config.toml
num_hidden_layers = 14
hidden_size = 576
num_attention_heads = 6
num_key_value_heads = 2
head_dim = 96
intermediate_size = 1536
vocab_size = 8192
hidden_act = "swiglu"
norm = "rmsnorm"
norm_place = "pre"
norm_eps = 1e-05
positions = "learned+rope"
rope_theta = 10000.0
rope_fraction = 1.0
qk_norm = true
attn_scale = 0.102
bias = "none"
tie_word_embeddings = false
parallel_block = false
init = "uniform"
init_std_qkv = 0.0266
init_std_o = 0.0
init_std_up = 0.0266
init_std_down = 0.0
optimizer = "adamw"
learning_rate = 0.00101
lr_mult_o = 1.25
beta1 = 0.95
beta2 = 0.95
lr_head = 0.00506
warmup_steps = 345
schedule = "wsd"
decay_fraction = 0.618
decay_shape = "linear"
final_lr_fraction = 0.1
batch_tokens = 131072
max_seq_len = 512
doc_mask = true
train_tokens = 1312000000
max_steps = 10010
dataset = "wikipedia_en"
MLP neurons of a small language model. Each row is named by its layer, matrix (down: output weights) and neuron, and shows model dimensions 480-543. Each number is 200 + 40 x the weight over its row's rms, rounded and kept within 0 to 999. A neuron's up and down rows have the sign that makes its largest values positive.
A block is one neuron, or neurons of one layer that tend to fire together. After each block is what it responds to, as a language model described it from the Wikipedia text at the highest values.

L5.down520,159,224,239,233,296,222,285,229,179,223,241,195,208,215,235,181,191,231,194,166,237,150,170,236,204,204,255,180,160,182,208,276,187,236,236,148,186,197,155,173,249,264,199,194,191,197,236,217,233,128,239,254,224,220,222,186,261,239,204,203,195,252,220,188
L5.down652,253,225,189,179,136,221,194,213,331,201,250,272,200,216,134,172,150,296,289,242,210,224,236,208,177,218,187,213,225,206,177,226,206,172,124,207,282,191,232,215,224,221,240,186,186,195,147,140,272,133,151,199,135,245,192,175,194,214,216,194,294,203,198,247
L5.down771,186,193,191,265,212,182,215,238,275,230,132,249,174,204,236,221,170,257,255,235,209,167,206,237,171,192,121,206,204,160,147,261,187,237,222,172,281,154,197,161,220,211,187,275,116,171,140,188,198,202,156,197,169,185,207,194,191,268,202,180,152,124,239,167
L5.down856,224,177,214,188,204,234,196,208,143,152,225,226,192,174,222,184,180,181,253,195,226,140,213,192,214,158,240,237,186,218,164,213,195,154,187,95,280,227,257,219,224,203,230,228,164,185,111,213,239,233,237,255,237,202,142,223,205,164,209,160,150,179,121,198
L5.down1060,228,248,86,165,212,196,194,155,172,147,234,135,170,242,216,285,176,197,244,248,180,261,196,158,222,170,188,144,189,167,117,187,162,187,197,232,233,258,223,175,130,248,197,155,106,259,233,243,240,151,194,153,248,171,227,204,214,195,156,174,227,230,178,144
L5.down1070,226,139,244,159,240,228,211,200,176,168,241,156,154,250,230,252,269,240,158,160,117,259,190,243,233,225,177,126,299,192,204,282,160,200,198,224,364,139,217,186,207,186,208,275,184,178,213,205,138,164,112,178,242,205,216,164,207,236,165,146,249,190,114,156
L5.down1279,241,187,222,189,187,202,139,209,98,263,218,81,147,225,267,198,159,169,237,230,227,126,219,168,247,230,200,147,203,200,205,176,204,211,181,193,228,227,242,303,169,143,233,232,227,304,191,243,208,252,230,200,156,215,226,203,223,249,185,156,184,211,181,226
L5.down1495,230,255,201,152,176,178,182,128,185,251,182,250,255,268,274,175,154,221,147,189,212,251,186,175,205,170,213,150,234,229,298,271,164,180,213,276,214,227,159,294,132,260,216,164,149,189,208,224,241,153,177,264,166,205,206,255,151,177,235,180,221,337,218,169
Number-final segment tokens. Near the end of long numbers and codes, such as the hyphen before an ISBN check digit, table cell separators between scores, and final year digits.

L7.down165,178,196,142,246,319,246,225,204,208,246,251,180,178,157,287,173,213,209,234,223,199,279,236,206,237,277,216,145,230,155,147,235,185,202,243,249,267,140,239,280,260,264,198,215,234,238,285,198,218,237,182,181,220,161,250,192,179,275,224,163,168,328,244,220
L7.down264,215,227,148,256,153,214,136,217,206,182,233,128,173,146,184,189,132,218,181,228,193,190,284,186,203,251,257,182,125,228,195,240,166,182,159,172,225,218,206,279,218,134,265,210,182,224,134,132,236,220,194,190,191,215,203,259,192,162,133,202,174,200,190,176
ISBN check-digit hyphen. Final hyphen before the ISBN check digit (978-0-393-30766-5); more weakly, clause-ending commas, "and", "as", "behind" and "important" in prose.

L3.down12,256,203,181,188,202,175,168,220,133,192,143,291,174,194,158,214,185,278,176,300,195,176,240,286,158,191,182,201,178,139,236,136,188,248,171,257,117,155,187,253,215,219,156,192,201,207,146,261,215,192,231,192,232,204,172,184,214,196,183,203,148,176,137,205
L3.down539,192,151,173,298,177,205,157,162,246,260,212,223,169,121,172,154,252,231,284,176,171,199,157,178,184,242,204,208,187,169,161,138,226,230,198,202,278,237,122,117,205,196,260,222,177,155,258,138,195,215,213,236,142,214,114,179,196,247,206,175,253,151,193,261
L3.down1094,178,160,155,113,179,214,196,264,181,236,167,201,184,159,166,259,208,196,137,231,215,227,203,248,288,175,233,184,235,196,254,212,133,259,199,227,111,186,193,190,185,228,196,185,211,124,150,223,207,151,209,211,190,243,226,233,241,245,185,166,145,177,135,168
L3.down1358,267,257,106,205,183,183,180,256,224,211,119,254,206,228,236,119,215,136,159,128,149,189,255,212,212,235,240,150,219,190,229,243,125,202,168,252,253,122,269,207,190,142,160,274,228,208,112,227,237,127,162,235,237,256,193,183,207,187,315,195,133,241,182,167
Stats-table number cells. Spaces before number cells late in pipe-delimited football squad statistics rows (like "| 9 | 0"), plus weaker hits on mid-number digits and mid-word pieces (Sh-op-ping, Beij-ing).

L5.down220,205,131,173,211,208,160,226,108,217,188,230,196,169,246,216,127,180,194,219,256,241,278,217,204,177,181,237,220,241,260,170,270,154,178,244,214,178,204,220,121,240,203,226,250,165,212,241,191,226,155,194,187,295,156,227,268,184,148,261,245,194,130,201,239
L5.down227,182,201,241,129,249,162,264,135,231,163,244,122,226,165,216,188,211,231,200,166,125,128,110,205,179,215,219,229,187,265,177,254,177,220,117,220,122,118,152,151,191,174,188,184,191,169,212,216,247,175,219,243,282,184,163,263,189,141,160,145,171,231,250,209
L5.down886,209,204,217,225,264,244,198,210,201,199,185,165,219,233,142,190,189,173,186,128,153,214,155,230,249,223,191,127,180,164,133,177,257,225,211,282,333,170,207,232,181,205,187,201,264,199,197,213,137,173,172,176,162,207,191,155,200,206,194,157,169,233,290,182
L5.down900,143,174,198,257,223,159,209,213,194,272,188,134,155,101,149,253,133,188,179,192,217,202,199,182,222,246,162,145,265,234,220,234,191,235,127,194,226,161,201,202,179,200,251,192,172,244,252,186,231,157,232,287,170,158,234,167,203,189,158,186,191,167,129,202
L5.down908,157,199,213,229,290,198,218,203,252,234,212,126,207,187,161,233,229,173,281,179,211,227,126,145,154,278,178,163,197,204,236,188,195,168,158,231,351,205,159,213,166,190,105,129,181,122,239,154,110,183,202,207,285,294,223,189,211,238,244,227,151,202,186,224
L5.down970,260,150,310,158,163,261,166,215,195,223,190,183,151,233,96,223,179,235,204,175,197,102,197,220,224,209,246,245,248,127,144,233,202,211,189,273,141,225,177,228,194,156,203,164,245,157,194,185,201,265,151,204,153,147,240,224,206,203,146,176,179,133,185,251
L5.down1024,208,152,286,181,133,214,118,117,263,239,142,255,206,182,184,218,243,252,164,173,175,338,204,218,237,228,234,149,153,147,159,215,154,201,168,188,310,186,188,234,141,170,209,160,240,180,180,150,208,160,169,179,130,187,247,240,227,152,229,161,248,183,201,150
L5.down1069,125,272,248,138,204,150,110,246,172,119,168,219,154,174,193,179,246,165,217,215,165,285,263,152,147,237,205,234,202,187,181,227,285,172,222,221,237,164,151,93,182,173,236,202,250,236,279,152,239,215,241,153,151,235,216,221,225,202,174,196,158,222,166,187
Delimiters and mid-number pieces. Punctuation that opens an aside or list (commas after when/where/like, colons after labels), table-cell pipes, and digit pieces after decimal points.

L5.down4,221,235,172,236,199,182,155,267,232,193,152,153,175,189,185,216,237,173,185,185,227,226,227,251,198,198,155,305,133,279,174,189,184,222,155,203,238,221,215,231,210,182,207,191,215,277,230,203,167,198,285,223,215,200,164,210,210,137,239,176,186,142,200,202
L5.down468,155,248,237,239,156,191,191,190,211,219,173,218,171,175,247,203,252,218,225,143,198,265,210,201,214,217,260,234,216,244,202,176,176,249,143,191,358,235,163,164,129,191,145,206,176,201,200,234,243,185,166,169,131,199,175,147,142,220,177,193,191,207,270,248
L5.down637,268,249,238,271,211,189,219,202,116,217,198,143,199,219,158,202,209,123,120,122,221,267,275,134,223,196,171,269,189,244,195,210,289,204,170,164,257,179,232,253,175,133,189,223,235,242,227,225,181,160,185,186,274,212,228,171,125,228,274,200,210,208,92,231
L5.down809,212,150,257,223,187,114,219,244,191,174,237,169,160,198,252,141,223,193,172,177,214,198,194,250,141,176,239,210,168,201,149,236,184,203,244,220,152,158,135,188,216,215,194,202,253,271,202,152,267,123,121,152,170,284,171,220,220,183,151,198,185,246,177,190
L5.down965,254,264,258,176,179,204,187,209,159,214,172,205,191,198,189,189,168,161,186,195,202,216,275,261,168,215,145,208,160,204,199,209,156,215,163,165,221,219,138,179,253,205,229,197,224,244,205,165,162,250,260,185,166,242,169,130,226,230,231,156,279,205,177,138
L5.down1285,189,198,221,217,100,236,215,154,208,244,159,201,244,188,233,253,228,174,202,177,212,250,196,234,230,177,184,166,295,248,205,161,203,189,151,227,358,256,154,231,188,184,191,255,247,193,163,196,139,249,189,168,234,188,163,148,243,171,222,194,200,256,171,230
L5.down1292,142,206,267,221,208,218,176,233,217,223,177,252,221,108,217,221,235,270,200,179,190,302,199,130,219,160,206,231,219,280,124,200,172,194,213,252,242,126,207,174,197,153,194,169,170,226,217,208,226,212,192,132,181,124,153,109,230,189,98,207,164,242,157,211
L5.down1400,234,163,232,192,140,169,199,248,172,261,189,230,219,272,234,194,187,224,203,224,112,198,266,280,159,141,137,238,159,164,133,218,243,151,201,202,162,270,208,182,202,159,246,166,182,157,158,260,265,264,213,236,226,175,176,215,115,184,110,117,237,130,206,189
Clock-time minute digits. The minute digits after a colon in clock times, mostly in sports schedule tables, e.g. 20:30, 15:00, 18:00; it also fires weakly on other numbers in table cells and on scattered mid-sentence words.

L3.down354,231,162,195,106,175,166,167,273,197,271,269,177,234,175,192,211,199,154,188,163,185,187,278,178,194,189,227,147,253,148,221,230,172,236,149,171,130,166,196,135,265,163,221,183,176,206,133,204,197,188,131,151,174,226,186,163,281,216,265,158,230,207,204,116
L3.down1085,246,186,213,210,247,185,165,211,245,279,168,163,224,187,218,123,205,138,269,189,287,217,255,216,194,199,295,193,266,172,157,194,160,202,118,240,272,218,216,149,114,250,191,221,275,212,204,186,198,181,131,284,261,209,154,185,133,145,176,176,217,264,133,224
L3.down1199,267,92,256,173,168,217,224,219,189,148,245,212,269,152,162,226,207,271,164,238,133,183,226,170,255,201,202,218,221,235,238,163,230,203,173,231,194,142,162,133,202,223,154,190,180,146,239,240,205,221,252,236,242,238,145,177,211,219,189,191,254,213,143,219
L3.down1236,199,222,230,197,265,188,213,270,157,287,133,279,194,249,179,152,298,206,186,191,162,206,224,188,213,191,170,197,89,188,223,219,153,225,128,145,226,241,229,194,208,190,224,300,201,160,175,326,214,228,168,132,264,197,211,178,167,163,265,183,164,213,235,169
Release/publication words and clock times. Words about releasing, publishing or producing works (released, published, printed, the "of" in "release of"), plus the "00" of clock times like 12:00 in match tables.

L3.down182,170,173,249,222,210,173,168,218,237,261,210,155,205,179,243,158,243,202,172,164,159,140,223,217,197,284,166,202,206,219,177,235,159,209,240,217,198,175,174,206,182,234,235,243,252,150,213,237,252,170,168,129,179,275,232,183,199,229,197,180,249,210,211,225
L3.down399,151,227,236,158,205,180,181,214,266,213,230,171,188,197,239,181,110,192,251,157,226,271,109,226,211,219,207,183,212,199,189,196,201,219,227,178,231,276,192,257,204,188,187,258,198,173,174,221,186,166,172,245,194,260,171,188,245,194,253,187,180,243,187,210
L3.down907,213,291,169,256,129,172,171,208,262,215,172,111,183,295,140,211,140,270,243,243,195,210,257,187,191,221,155,211,146,134,164,204,174,156,101,202,207,225,199,197,215,185,263,147,176,209,233,207,167,275,222,203,163,188,240,198,193,187,238,201,188,146,210,211
L3.down1386,269,176,121,265,202,228,253,203,236,258,171,183,141,266,179,202,249,179,191,202,230,112,193,206,154,259,210,231,168,183,171,307,221,175,225,246,192,192,240,159,305,219,247,300,196,217,183,244,171,245,234,277,192,205,190,201,250,228,207,167,149,253,173,108
Sports table numbers. Small digits (0, 1, 2) in middle cells of football league and player-statistics tables, e.g. drawn/lost counts; weaker on table-row ends and mid-word fragments.

L7.down299,214,239,181,181,213,219,196,145,178,322,180,229,248,257,281,180,206,160,171,185,182,190,269,171,110,186,216,210,189,199,225,159,194,247,181,232,183,175,204,228,242,213,182,227,198,217,174,228,194,220,177,157,220,116,240,238,146,175,247,200,156,159,154,191
L7.down592,292,251,164,214,212,232,192,187,158,167,178,208,211,211,274,210,196,279,150,220,213,263,222,210,230,247,253,181,197,299,154,214,161,146,146,210,276,272,178,203,223,199,221,267,214,192,190,141,150,170,175,143,159,126,285,170,246,218,252,204,161,203,236,175
Track time seconds. Two-digit seconds after the colon in song durations in album track-listing tables (3:15, 4:00, 5:12); weaker, scattered hits on word endings and ordinary prose words.

L7.down325,183,197,176,206,223,188,235,242,253,221,219,237,275,183,208,198,149,175,258,158,163,174,230,222,156,205,276,262,221,185,207,168,177,232,227,190,233,225,182,182,169,218,235,288,241,203,196,195,205,99,124,168,247,225,323,147,170,219,291,176,203,203,177,284
L7.down1258,162,177,279,172,138,177,180,260,250,225,139,253,173,176,231,171,225,198,122,208,206,194,247,205,174,216,231,158,211,185,239,218,235,274,126,172,179,213,221,155,171,164,175,229,246,167,203,226,90,140,200,252,215,179,278,239,216,125,205,233,211,169,200,165
Zeros in sports tables. Digits, mostly 0, in sports stat tables and match scores (like 1–0, 0–0, | 0 |), plus occasional commas or pipes inside lists.